MLP neurons of a small language model. Each row is named by its layer, matrix (gate and up: input weights) and neuron, and shows model dimensions 80-271. Each number is 500 + 50 x the weight over its row's rms, rounded and kept within 0 to 999. Numbers have three digits each. A neuron's up and down rows have the sign that makes its largest values positive.
Before each neuron's rows, "fires on" lists the tokens most often at its 100 highest values on Wikipedia text that the model never trained on.

fires on: " a", "s", "f"
L12.gate116:519471522418558459473535478505446579559537529641517473454549567495536442539456574497453474554568475423517482526488558559510550478531496461457463484510490505497495432482471513510518478518583554468356531468461442480608396535533514458514417510494509552509504557447424570489505530378532529507569513411543466642416428486475529465460543448471486510541446553510353521447505523431571509479527504444481438490418487486447553536481509582590577454449476496581553548449443474468500476517423511540495497497502501487580430515400531507496531546489460609527447603506465504476502470523429419463
L12.up116:498588481492543463551505490513393416501514523434502530435496457538497571610579585407411513484502567542548465551469556598502508481489472454464561497430457469524429457499498485482501513469556473518429509527489413525485514490489491493543452575553364493462447401533490511483497502506476531544503507552484559447491463553432491428445521427506534582429465560523402475404520515474569516404460461420518560470445518668515532574507473511553505493450607490558609497503548441417547456545471617553535444548498497553572523605431476583411540545538440558467425537518527472432477543448517479520

fires on: "'", "\n", "k"
L17.gate534:589507497502528571510432555473520474465460435436482526478486461526469605555523442569531546493514506480480535402457538557484515471507584591507544537556489476455544490538595566536531560427504538468621439505470546425510481391448533474520443504508495507490468588476500612392518471581535518590433620466474509422508512497457562519609501514561520496429580568516496495541499476448508488529490508507596534442548494532497431614492494492540431504484526447453467423510534495559479500523534498532509524494533476471519544514572472390594602502513516571507427488476523480541533518464523483573
L17.up534:490418461466470536457518504442417526502558579496488553469520478467464484462523523475536515641526465544487453465521501536496518544434408483516451351318486459550517527468488492640424452492479488477563454528532436544455539559528421551485504599527437513482542543571453476465476411562536519528471521485500498411492488535475548466327552440553445485556558505477526558578483523489371497479500458561410543538461436573495442491519546582528516488528411551499457528499499539522547503365453454532349440478493459447405524421486453498592475482475471508504490514524444511532471522549502407414

fires on: " No", "un", "our", " Number", "No", " no"
L3.gate84:391479485462471464514553435480394512422549493511494517508463530436559611459443549516486535486465617525542513505607454498495504533560522588527541492438496553401486484399418497478518454450440454424374438461448551453492495490535495473460555517546426483571404451517483610469538460469470524524504524500431411555492483495564600503439536485473494526510465439587519450438492518551522473507528529462460540544519503451468484406423470566407483475547496466462361503536473572572501363501500363533448475539543471576454511468550526545383514536507574533568501530568511496484548609517544506435
L3.up84:435514427360449451538535470538560504431463422483407490449549516494426451451357426483521486481490608468549484502511572508570460496437485606483435428593497458535512562520523477535521560529545548422480531528501553511477547553499426494524533563505490455522420485517561517538500504487581460545566468461491468550415432450396503547469501428412488490506433471506437490509436531429474456473454435578498498537491550435414469550445497435557464589473491534546510478600500572502451429435580505451479485490538547453520439477476587555457552509408505530560483574582531541497523483486560481543

fires on: ".", " Win"
L17.gate419:494522526512438545587501424471470519479461492454439509511486549425478489471489497459556405499514521530568460455481368590434510477459422415520494458490380533478549549490453467474545610439476580576551547477517486496551479496464562443565441534536490601521454476549441540517602465511516494546484522495506494454533478504570458531514404561546517507501510421407445488571527461477563502538425529485583565467587493477519464540548520471455514380563478543456556469503469439565447558507484535435369448499452566603521513565450477495516511481536537486554468534456491518552520490537585405467
L17.up419:559501528449445509478481484432471492605478494503507461571469541485508549520632538506497457449604550589491571611553482526487493439464484451537523481485428535553549447596517575484519582470461517582527507531468466466452579526550514408563449438457467537478565549462554509506611502451535497397413574414466582413484497525523507514546398568572582548525503361455469521440456461577493464466503489424518604495579515494452424540527474446350386474517522429476513478545536498592486534529513482508450443463456532542465497488509488497449567449495465528475480505442561489434492433496467478353

fires on: "s", "ing", " and", " said", " left", " decided"
L10.gate629:497533500612470450495519457531522531475565569407414459565482499568497484510563599436504418446453563534579508493557508403566517381530513484453469460544427470451460377500486533539618460405462495539555530481457518500554578587470592492498443489522458539510589612447519422480434532427470536510470470471422469534521495478529533450427569532481517508556558467435474523560518581482509523608462478492565457422512557466508477578475593542496529405576444538486548519505436507590496505536408595531422577464431441521512531550455487556560471516455501462517558487488498488548491546532547483520
L10.up629:443410607511471459525536429477441524550493473517358498572438461466382516531409602532542564553493482483544487528460571481495503487498504476436521512490430430529480506563489426502471523380530537505441569494388518548475563581536529503535537472493505597481468624490483518487460548524449408517544472473530369546460510510617499451524482481414463533527482525408428552490496485524497644574442505491552544510475505477509502580415518442532577434478416481486486496518508511512528496481588523536517556482491480520525484530458579494473535556486466503504513508481465602500523487543475566557

fires on: "\\", "ă", "{\\", " \\", "ello", "qua"
L7.gate425:553542495486469547460486457421550483522540489493438479509550524520498585433498437497487570558503481540528461605531476536431576552392529568526487607551428546511463474501575457523445468417523508582551431482420485518515543508497513503495487459566466582550536537523480506514425480524513464569562614503559531549473432512494516423387508424487550415558620491453509451539498490435527472408585593491445435512429620506557533513460439571434508525543541464547479534550400494477522462465524429453520490376565431475522493494470473477477536458559408576479531520533577513489564421508408406496
L7.up425:558516508453409488526358491461508524601550480520535558506615507433499553439484507503427522449453415540553570575500563470449446434465511500508564572431546442495501460525468474514448434547480535486475474488487427462477541482578590414504513528647403499511624586478503458537530475546484550543511558526500448529467474516496493449435445489387449506584505536574493535410474491567546365495617497476533525566444474532631508420445399534462431464541383529499569405471461485457521458454544480544434485509520575503528469464574481477457476496500444569526562517411509404538483549458510481491

fires on: "s", " its", " his"
L13.gate547:510567391454549485479455573471497505472503645592426502532498512394565589561512466380456542536537578497500568488530562475466529444557441538495507534608526501419531487513511413517499475409548493527454489427479542522502443532458436479455575535470481519483527489510514517524509598463460488490508426567457571543533518399449490591453480492539418479454489481578521460531476463553456511538512499467518483490518580405535483501477544517535525487568489605464567372490538538425459478537500466510627455488561537515452589460477385476665577522580616428597485611501449467492501521462463492532
L13.up547:458581493594483559593479503522423481550492484551468450523479523536455501487406619541532466516468478426597550533481488562498489494452455385455542514420512451490493605488379461523540524517563474521539509438495548480383500507529454557568482472533570477497460442446467569543478475530490550517542478578495552524575500408478484591479489390534469489527526551445484421584442561508536518427467465445589511497541448583582562506459500422559490489489630476584414632563414556480563479447428497541496610535481545496404510432514508463507483482421463437489471512526416437542397491524506520470

fires on: "\n", " De", "==", "de", "|", " a"
L21.gate266:536514545406424477508366463445437483411549474468443541442479589609547603448531534517447479483445550528406470501461533529493494463543538539539549456469479388563522460529524525507493501480486523470519463578584491539504560504452554435509442382468481485409512494495478487463492478425513528583527489446530459560452385400443538490554475537473441477466513531545478525573522434499453544516485462580529522586495450460529466517558548605547520547472612554504464472502479491545566500543459481509490502499488520405529557492507555469473439552509572599480416385468511476525482473550478525512
L21.up266:521481402433480518472442576545439461586458446503576443470472485541515498499563470539541603570456467476448456568527507486596491572470447486502471550461446545545526441464556411609547539501482519517501591485517456586534546529408526548523502505428509478528564481482438404584523391503458484500446439480604460521494449442537458532569461468471475442486535570515492522543493609518469517538452568542544476484545441437527434472487514498507530477551445528423515491477421606569490481438472486495399503571541364514412407474433458575494477512464508441491476538505496476479432496492481525515

fires on: "′", "te", "'", "ta", " Chi"
L8.gate519:514520480455526544551557507476480467444575575500413480548485582518535496446460492476491492471507454455584448563493552535547546485498501550510564510506508554541462598578425525571461515578523512505439536531559476495496520561541476546505466450524447516455463596461553513337411573577456476485606458493454454581486511437510417541559491469467411462451518523490450531560471361494499492483577498545466487535569447532498443530499440494565559442515553482503461433472562451495562525504546500588435458557487471535518487436555546534491489481538584524414473572441418450548549427513403517454
L8.up519:554504461538491528490633485387405410492435524501485504525475493632534460539538535467580479506527470468512563507559509499534466554438480518557511404440554441522446533450427494522514478450450523440487510564536583523469494586499522434541459524488462465467484489487468502578512454531472472468553518510512506488455503499482474439448475380525512407397461494563488504455426508425493551484578570530542506611492599554533510459449547562527568519455486549494498465556527533461538524503526488513534473447599507515522484479501468547474456514407577440475532525449560496532596529469414461518

fires on: " of", " with", " by", " to"
L10.gate131:476455455470415433434506523605538525535468464469528516424478522516495498414517414562480505600488501471513490460511471457413508467404457514459532491396437527570467456479499491464463561561489503526622506477458541465567501539446512438461553552484510381448525457446446409502491496395542443562544505460493511503526403474531514508379376490467490505541496553533607525439440528494559461436499565592348552516472449507480535513438502523512523509497445453492548438526483454498396546416488554297434449549543470482371515462497502518447559485465598551472474474471456398596591468476463427530
L10.up131:487457485445436505509455483563589439579393394548499423440509490422494458391489465501463553519567511455508421443488507468564491407534514482448483502413428589521402480500504571479508589521469463545514457513522489477456476561400446477453417425509484465468460471495577494565507495446553458501490646446490533501563460588621441411478396496457518497513408450485570500498546568480459493450554501547480535581413484473413468502564487537453537567416515520453450514447521443474422529515437507404431524536524577511467544385583462504436415453487557530515516448450422517618421455525457573522

fires on: " Council", " author", " politician", " designer", " poet", " Press"
L2.gate131:504456482469390507625467456537550524519524474540534544491510525507571560521482513514435572552477425432504424460461493538480458587444495493497464469523512577496495485464498508459540576457453483447517374493470517459407556442414470498549565574411552516401558595481502485471490504527562525492504482466475522408510499526548514474542482536487462522471527511558596516518470482478477516469610518520493388540538493479496527436369454513527428489466498509507425484525536600478555406513516498568466459522480434373475533464460497478484601384489461516434553496567461430412458469519582458585
L2.up131:502376418504449531545540595602558445482519516500512395466517484504478438532533507489484583576508520496447490500514504551496529521486562570525566557582520437552465609553478503470481575510518522502470472521499487482529482447581584488531521480418605436588484525559513508597509562443478489482439444500559468482665484429612430536563575458558435512554492481493575586499515487469549562519511499474521520427514538466475578503344492504533383512581482516530541458546567515514641472521428486417446440528570514458484606546573505581564499476521502514518435427576532513493465420436456452563

fires on: "'", "pen"
L15.gate413:503529488530485539494540524472479437528415534490505554466505575525564428457558502543456493469472529419562455435413463528551539501534542528392493516460508427535475541429435509539541508525400506526550464497558561496440588423550444540507503562520532513436529594519464480471426505549538508524633498536404535516470435525442452516499452445422439428440490491483525432478477509518419512436535369477429569498511506498576500474518518382550465453559491477563547538557562467494445428553473479425395572482421498564590493416503426386436523442541457538569449501514522480499534411465559556458
L15.up413:575542498438428449544459525535513503450424530536558465533516546495504419503478586528541521471632403472445512490615519499601425488462394519525600596485420555488453576535415502512487472537504475486462555531515537446492564481501489556551535493513535476540572541489451495518460500579439466409474515461390553481447477409460454541460454524388481466487456452530485474492512591503554547541566524550442471523595524574568545498557527484555511546506549410513488497502548636582518484563482430537445510486566520474587470449494497471448401379447525448475492466517534525488461476469498489446

fires on: "ing", "ed", " left", "d", " went"
L12.gate177:420536525396495483532495534515517565464553590470420520526513447531482534495389612424496492400547482426507463474591455484508450434427520473452431516521467436556526518518544539481481568484484448525457458461427493470573527510563522488536471424458542518493504475567520504506459505508517476465523507466586577485475520533510585504446488480429574483563369466541472501475477459521554484530521463559432504577529595502363470533475547459496463499516535560570491456540529494557526456568546538548472538476452483392465527458421606504550532529436494481450573470473498468409574436473444536552
L12.up177:481508502468550489554518473522469482499525503548531496542429457524486638559508527514543532510485531503528479479532482515499459488407478551505602499572504461529544537528563469479504603440496479527428503566391427445549531425525463544385471577508551450429488591471548504487407551528509494519518445384507512452453606505523550536440517498446529547449435573522441445463513558604407532601420444606487504403465594447455477450472625481516540465468520503547464436488433542503593480422504480507511440509497466513574441469526565503522472542509462475416482457563575559466544431503453490514

fires on: "born", " author", " His", " poet", "She", " politician"
L2.gate14:507525483470450543482556446553540500527489532475570543558523524417550395560473471470459385499425518499495509479569472488510477552520502556536526537539554449506448497457454606418473589469445544489538468477495520462468578479555569500488521531533514525496537476385491591558597596487446578507449436528487439509451533479463562524482430472485444591488457544451539502479506421509506470493530482406521536599463457512513504555423524479512432461513483398446534448523540550488504543477454501492606598588511508483406506527494551473485458451492444454526480487505469390465578459438518479551
L2.up14:536524548557428528499485460588563460449517589524476501531492511425596459478450404503561462525425458463531417459550496587534468488495550557502533511516491419497452538486459589414536614518469526476467471603567500397497558501526567458441589545515554533495461562361473488509555553430448557487474510525479494443469579476529559494488503523504468548465524522465498528520517409525558446475518475476566487448532534577535486548437530440482464440514525440458491441479556532489541504476440536509576572530562440530534545488567544523471502433488495511528518448491412397555480475526520374584

fires on: " and", ";", ",", " although"
L10.gate415:584509456508481390547503432478456434493499442507452503479566447557527581619481576488504552486556487475427446481479452588610495555483494486463495483586503542526489407518590520547539546557500535503440534543514477540466515584479503571490410467483493514540529517579433483535543573454541500484445622475569486520550442505461492648576506532477451463475555457410493549526551468534472482442516505493576526535480528431489532379627422503510531550463457519553518508507537490540422429540481513582519509501595487460452451489566464582477533525503472387460532529554497510506559552456452499622
L10.up415:412565517484434560508433456572482492502517466448554576515587500592483422547466440558440536441521493507407498550517622428500518453489565532533498515618473420430556518466566498545625484509557462515486382531457517474535506564540522609416530511472460503483456465450339527510482489535528405565574481603572510512434510455485462551462542434535471523533521419450581605577508532460512497483574457517475497576446507483527477539476488454485506436419468512463455494500457541452471531517482462429506442505549392549365429502420553509468451508523497399480433487603509509507606495616568473580

fires on: "-", " for", " to", " of"
L13.gate464:457476445527423534436425453509496501491593476480527432529532471475531604404469510468489576475579550421495453507535495455402506509474459568482530518424320566471388467490432527464460540477541554585541449426504525483550462577522582590434517493473497390483558464557493368521521512545529477521530552442554454565474476483496534501512440507486462464540456506477501416530486438477593425464586499375456529540498489425387519593625612521535534511520506464512479492560446460548459514442399510527479455534581517477523505428386495455509479606529538574532512455380523415447581457466568524471
L13.up464:566482552472453538486508502605542529528500443486548428514487410446590546372616492483507582511539485444569515553513471573595578475468495502472604518562450575517578520460469481519544559402544486503458437538492509502514531460525529507495539510566506570427524496491456491568447538469516479504517585501472524343485462469605490486462437444470518502544453490436483586480489582514442356456561456405458531418527508549519502483472543533547504439412469452497503547532511443387476473464476500547562473612564522557492485460461512424583533560492503496444525498458537444548479383474473512523

fires on: ",", " and", " "
L13.gate513:587516551575393538477509524487454489476462475498434418454614461523526455650474555471448540395604473480492651417505482564410497550484501527387542480529549408565457494544540523479566523476444504522436457500522505417502519516519526502489500526486491516513485515460535495596551585552451482510453507584507506403512554470461500587537455542571583566477551481426407501556519501451384486513525523490571422493470503485494516465533521476592536553533450464512560469438504517452451540600429506466402446542530511507528492508527497505474531523555520472468533529561460418462617531489513452465
L13.up513:496548328433466547441426543494519567436496484466495412517461448549593393484420552515394474442534496538456525535518464555567526542437501528477570527454425541589416468437541511540570541546450536491547467493404496464489459512579540488500474487510543587483432428552593543385513468624572574590578449501545505569533507483463519496543606517562444481492505529496605531505512480476527573549452477439513544603538555490619478560504518521554430485526514510470468569474534457500508518499533462441488486534512504486412493517462538565397510417380582552527496540416487527498517503480448465490

fires on: "ist", "s", "or", "r", "man"
L10.gate129:572488546445428561488492478444496388513459518558612487474480514483499554598611525565477495484510555530483428487397360482471505498493446574480497595414497470479520435486447358491522432540479508490523467535546369477462490473518471571400526521423484520456443515527485542525525517502504479510532505597529486507536510520505596528438483543514522516520518510511499527525486505524518411524438525574531569527497474447491478564460510502474535442445447449375387419437446499590504410524500540471521530449543496600515471464523407531613478501465584499529470391464474552456560535532513528516
L10.up129:577431539499382557451536520533398457508537520521553516547515499478535445518425436413351523511516545540477435455465467555441441514488453561508565494554345470446395483495484531464485540533502575469387525482524583521469568412530480489455526553554475520502480469497498502502518475430535494526495464525523562501519473453423434527475529571529549516471482600558471529483572653491474431504519565517417492531540469447516577463566589511492437553538476462579579440456473542519529503468520548517472450553536513473400535523610473521429495559525539542516527431496437448481482493414614435507

fires on: " in", " In", "In"
L21.gate607:612530443536456539535536399573407528444443539488485560533544549500423480501452408473424549454515545571534501468536496479463552532516539398480595548507485450498528481510499513565469432455570437460434510490446435450413535529468497457443576481503396531420478387518537492495480558486499464421494502553503448448437481505434434473453480549433533520523520512437383511474608564544438536533577380421397473520484479548487488502450523509455451514524540517471548500488564474361475609431444558433470508511539466560457525527545567540479568592543470437500491439500505480523490564431590563401
L21.up607:364556542525552645496525470480476436385508493568469389554546521563536436538512457489520583490569512537459585568485593464566467479458525531426602488500505443476420411476549640530529562585435553509480561472529537448485479447484418521467485527524401410582499531500487493454597499490462489511460493642465469427407540498499465460445509403536528547490559529475456471543494527524496541536468474552505520472482462567465618528569448504470488489599589534578464436469472471619481491544573493418463520455532560522483456436496560522495447600427498453453521498459481465445452507538454454529

fires on: "-", "/", ".", " £", "W"
L12.gate595:556501553493515503579433457560548576603501529556406449568563494535510554515404568450452497495441477522550460425537533465435548471532515471480498502477501578530479418462499484473528473493498430528489443483510581489516476419501554471539564439423452577535547394538520485474446540493464502446544578437438450483559531449457452496543491586495575532489487365448503504434558523598461485578550426462534502486554472479511461551521567457475465417545506531504476453543493565491510482478485526431421610510448401494517433568504399471497544603578532519564518486426521400573468449569455464484
L12.up595:529546492420519450613522530496542549507478509502477521594480475538518482452525548426588400430567483518512553488519475479555515380478381493496524548551453581513572518440496508500552545532428579496485552504444473470373614464497419500519462393545606553469502553481582600503530467398503422556414479482553664451537632504515583499547572574439515459508443469511539534444544405525445648500469487505460514560534480423571537514595469527506501527505587460521513471477512572490475585450498514510558433497525469498539540464464469488572550428471490449529529508558510475450479485387494568503

fires on: " under", "ö", "ju"
L6.gate167:650554468418556439557511418484564449490506479528545601511498490472555531460539591588474496508501498409515559453493515489501488575511416593521532536464572587522450472521422529529550479526482471433554428505514617527569516528491447614559573557405586489536537450495529558435497464516604451430497515529512476442432507428425535575536494390544460536519417492525440502602490464496389575454449498482512457495392524574484498457499485506507498534478478546554537581500491506487551549435465574453513522540485481487416433474483445528525574422506507434574499481505445410607567480436653432460
L6.up167:519526522456508523526568504489525499427554449450531548451466554453454483478652491530445501490493520497477624479535448544505510492498512583531440519510515464487471408468503488527545591554499494502433478469542558585586495529447419530587534482550543469523489481416574488578422554537549415466471482388449539468490524528520468534468513482490468446575496521516498495480451476468432555500422448592424523492496487468441423425466486488588445502515464586513402558505552525515480494422440410411534432502429564488442459523420573489427512523412537454460518520519465521589520508430543436431

fires on: "'", " has", " close"
L16.gate499:582557494467412586559498577512459505514525497510478562545496466570425527549521570527542527503521461536495518482527546469437493426443480618446575440467450460526514530568547507453474493524487502615531490562520522491483508526511492611447465440501457430501529459556531497540483454571541498564509492457493458469455536495534420544416453528513481485446505582453460501486499488540503405535520511547528499521512519504454544482472525507504514486455544373521526622557547701520571425552457528490487492528499430446451527540454455541483545486498555462501398528402598533443458511461631526468
L16.up499:498470486381540508541472493470478489443508575529426519523544535604412520481499553570523539413570501440532563497560513513496431448438475490548496478541460452506464601536560456497486512590503481529535551471571577518459533588495494499417486470429445465558508504483408415528430550485500486566626488499528444499491624551537455499590508508449459501519489596572490529458579513491543392502495395539497492447534559459459529537513599484508538476511586480519578621423525577550528416556540537465532473531510448459457593661486475518456544447526549522573440476457477534487461557482462612472

fires on: " of", "'", "s"
L12.gate175:511538535414469519436504565467482530459527603610524478482466486499564456538501611447449466520619513518613549526505457478432581612500462543398547532505526453512555485512379522419519550438529525528461460504534531475487459480510562520588513467487449530487540470562545518503541625417462450496669524409494532399475440553449579547554475457533512468514444554567388450489458540501520464456511444545419510503504556477595525598459476457445622524500507525546609492525532523502443489516523556483544486493559480455566554474518486576551506398532528551504497588493539510468523508500514438482
L12.up175:547514527486572570527463515501414466535496563484487531493575527532503466430514614525463558568540429511577459426421462470489609511498470492428561518491517459507476522478549485472523592533514466540539486423503564507455469522528501553561513584457535537480554467568463522392520476437513543469525516512489535495483501682519446425346511512437516582468428512530363447600544409471542521507508536447554539516488475454525422473451419510443541481480488548580473514480477466505516408442448460437421490513552451440435498475569489546507575427516603492566573537505525467484451558451565376551

fires on: "c", "ac", "ic", "an", "oc", " Mon"
L11.gate297:507455509448447523509512474547547432567530487415507481483433498473495423491454461508596510451587495343518481510581449569426510467432488445508462492553451551483462475507458417509563519454496570524514465466482561518542598454563558454473522565506523550480581603504551520438456500516488518502559518460508509534425559533484501420484484491444485505476460492555488523479533507479473477426518493495467584524451418498555524441503477507442500502472404392567503592527440512486510424420440485549515504530529630544556655440580475443455520430556563497471571584469555528505507532526493517499
L11.up297:379472512521568467449488485512468507590539550523523473476578512455448503470441490493639454380483496499432503489466536545473529483585510581516566527466514483556482531511565539551500519583509435485458481610418497494441557553517498523466367513503497507455461605493462451462443407589493452519451452490504611581514474482450469487451520426511518599563518538568498557453474441574470540458464474494544538474492520430465546468532528509532553462476551526546584608521457491550437522565639427547504441495598479419431569494542464447525531449355460421540545485483415550566512502474581526494

fires on: "c", "et", "em", "al", "ter", "oc"
L13.gate598:539527439463436448499449563539470349525497492506470516505517427440571571481409580502503450546495523549442570478552446522435564546454535540426506482455484647461482536448421530585467544438551491463538505449453475533671500455512419390453520529589461502511477502541462550401468515433478429471511528503460525458563594553563527655477515434517485470549491539518511497471458544540464463505481540513574587554486406485565541531441605576490439526478505491495499485510494463486497528503484481515486530531551522458440412524491512525397506551504424427504554522462445497499446609455477545489
L13.up598:421502562464499519482460456627458475469455431613542477451533459509551485426489504504593503359565573507429491426515464498474526553505511440414527536451500464543423487564495525432419655452520412441503501541457583499534404481467596532476487459550454569506596545496585435509519501539463504464500453478482569503528478422406541477448544415458486505488477452523450466452505502487518406412586461509546468444470495437513497501537517536465546543520491429467457519548488432559375446549537426552441555602454431454472572495521393489468561438511476505527457497585582545498506586485429576481

fires on: " Pe", " office", "pe", " gr", " decision"
L2.gate191:459553501462576469536436493424561469543460584562446493567502497512490487442448552518512437526511587539426558538535455493637579510510473446517532488431514510544431444477532479521524460391456493535469483456491556535509483486517564444430470533492495580546452427429449494485597537438562544496409562509455559500601486395479522524578473450390577486405461502516544552491473537613508460564568483561531568429472562508541496583514511473416542506536630470461542588466510483568512537552491409436527610559496546469471426499468519508562413517556461464533518409555479559562582486465502483516
L2.up191:548474593554545460576547425450585494450468480508399512543495580496536523511478423536518416491508514476444527645519498454514508505509490502547552467552497473612488496521583434500567505530435502505548485536432558472545508411494561538537405513451423511548472425471480525466590516564483563531503477545447511496419446558517625483525587536380418458582570546495540506425436512537407476497521506558531537553587465511519490581505417536523517422497527574444407482444537515490446474559455501545491522450510472413510491516474459502504465495578415407481493400502417572489494505457438496390

fires on: "er", "ator", "man", " author", "ist", "or"
L11.gate99:567415515464397493545434470542475481413480390558572498529535496440522490455471410490444509596490511433547587454426497614508387502492549603467523523456519466412474474534481455495590567419468547502488506475452394474525468456593426513419456399513603456434508453406440431590505494448499462522489525421469480452596501443550470422474439490492469535540497516498508539529489519462443343484473507490509489498489484484449510479463578483573562561501477456479554482603476499488568486541549532495543423555465549535533468500505375531493464498545496462604452551533492473510599527508596533502
L11.up99:594465573554486463507478610640454422457439507536563495489473487449490351462473481611397433518548397590538385442467438533434507424480490505361535561505533451564528476499502490439545549448494459496394602430521484544527475485600530540480434446520536508475475454446477494530535494494516537493497488524569523538527492514499474454465417522583440590592501474535566551513534505472557487505510476496569546512443493521414512416451513506469531452512571498506613429475558521473510473549489380464500483512507483577500496432458516496513494476498490579470472543489416446544541519508580478463

fires on: " over", " under", " Under", " within", " Col"
L11.gate549:505501518495495488510516465482586472460516465570495463471608510431539545499519508495454451444517425466558483488504530427566473502534494496488516490533475576482453502394610496480516496452491518573531414579501526566534535495489450602626466541398441550509476477449556494529504473462551515546429464553523559420503413514472524559453538535517540494514525483554395554489514470538486536457513576537558439526542504460572398463530553437504453494383570534445501545569458457529464514545570464466499569571507424526428526530429514521473490462453466454417542508459602402547514432466549476525
L11.up549:426467458508458492469540442438515501500503612473502579392507492465566467512534600484539475517478501578550551508544511466478486543512548597477496538484535484447540518518497527444582516574414477540495503437503476542620404428593503446492528556400559531511498480487505523474451554542484543500547426453443588530448484508504546531551560466583517518548491524589482468431510563389420485531591348487448521536456540511569480550514556481551431454498419441582425461558442432406592509460553460379460475508514508491529425483407539432459503487474500460491512509410475547519526493506453412448

fires on: " the", " of", " to", " a", "'", " in"
L14.gate623:500469449536492533499496537502535478537561490503522496517453506521456434527464516474536426469445570578601626517501529511465557477437468469536534446507481401459573495506499457498563530474509445503494492497488531463407596534516503464558598514482591469494503497548594475400435520502488556425462490489610570533501429501458463535514378486438498489494512538554547406528443509561379530500503527506463575470454495494427477518468410493493604490476466387593517515454502543472573424571614542383425510483504528503441544469432520600476535510535549414488503500472534491432528550446465516481
L14.up623:495577516503506434422527550467567455431575606552408530502425571532579432450528459503492478482523626585418583535398629502454494520484546546492406460475536389402506522410529532501434496562551510594436464457497537466526544504581436491429499503497544464581534487465412494527406465484513479514491527572524489578457574461433400461456515455549482514509434505564452411475557504397484506570513488542443504487485473507453492533558450507499541522486529519492506448487592524620473418547503485484560543483457489528425432578484503491571576471443513524572512566493500566481481432489524499362

fires on: " and", "s", " &", ",", "st"
L8.gate542:541533461517467498501469610506479480501538496491483527602543522479506466479601546472588490487435496485562501485553488479519486430501444480450449417566517468500511488534530477554516541543594548565534505496541505437438538488407536474611507527468407541506522526392411431537526513537513469449494464513458519507543608471454465537467424465462555520472498487568530553588560466505457559440505427442391467453551488476518610541553521557537498569496519581446520484572498529522493505462505515500507555537546461540532530535541518483553507519408571504545526523531570491595482507443422443432
L8.up542:528492482394429484524472450491502450514507488540391568506443430493484516504436475465480606528530463502494431542398601555529514507480466486474432530409512549529507452550413402508515479426546429542454497530510492413479433522494545463466436498566498584512541565581541483464515530475498503440440465499539513421533509506555557490440482522383526531484510517425468490419472419560413479510477606457490481550487447533493428430408505593499530487493463495601449578537492523614531525382437537507521453539494495487578431480500376495492413601498564480442425508487602469466504487436511663523

fires on: "s", "th", "ber", "st"
L7.gate58:482514569560475587485493433469482479481460473481516486449522428523527488512508518441543563463497537567511550505389485435443494603444486519384514552449575525578537506508451487445612588562520540469588591450501506459430630509413569519546487562524485513433627539532593514490494559479458425413525516506499509496446472513502564468481509575424507484540334501457527506474480423482526474505526510458456507466483574496525429634473482586587386442462580432482566521474483523484488436410476469477519488434535535436514481584514501513504453400460503514552489623471416537448488488493526459537
L7.up58:568448428562497593515484536428416504553547481484482540478476502544496546471505552560478392513461401564489534376431528436456528447516435537475560466538546581495534481498476577526513525523526464488414449468548546496479626394571522460479434478497456425363502523419510527511458482511479528434513513470554503429512493578548488437469474451461532396468543481549505434493451453469509413495567484410467512532569575514466487511503583519507498544452565588550504479614406426492480558489561544568447459529455480482603508515535537454510496496533478371538396507536472428504524402399502476520

fires on: "'", "fri", "min", "ju"
L8.gate11:548479553440406535494521558438507453473569494529533530493495497464446608480602524574592524528500487516499402485507582412430448549468577453477595497540499440513521552529495541463427529433431523493546539504501435613534441477422491525487496566540485463495565478553458571547526460534481581419498441439452448505414472541571390583471525478510440572453468525446523568517601487446542461454488529414618524628505540530593441515490468564461455558476507510427562484436466508564421485446597489486483454479493539518505506519522475483491473440535438464519470544478523577514431507504521428581
L8.up11:477522523521426526494495544494433491490434536474503537485519467437509502605515516468592576499459502433455476576612565556434569564414522505459516415421487459501457558572512481561493532436507471585443442504452468535490561490591346472553419500490526458479509479466494466477491498575515404568471470532433498398440549501556505446469498544614417435505495519464488526444458545482374519499503501487535525515446517435525484458500610555524490588554523518475473541505505497529451571477521533474404520434502442595473402489499439529526528467587545438475499393460433512565494534561453424472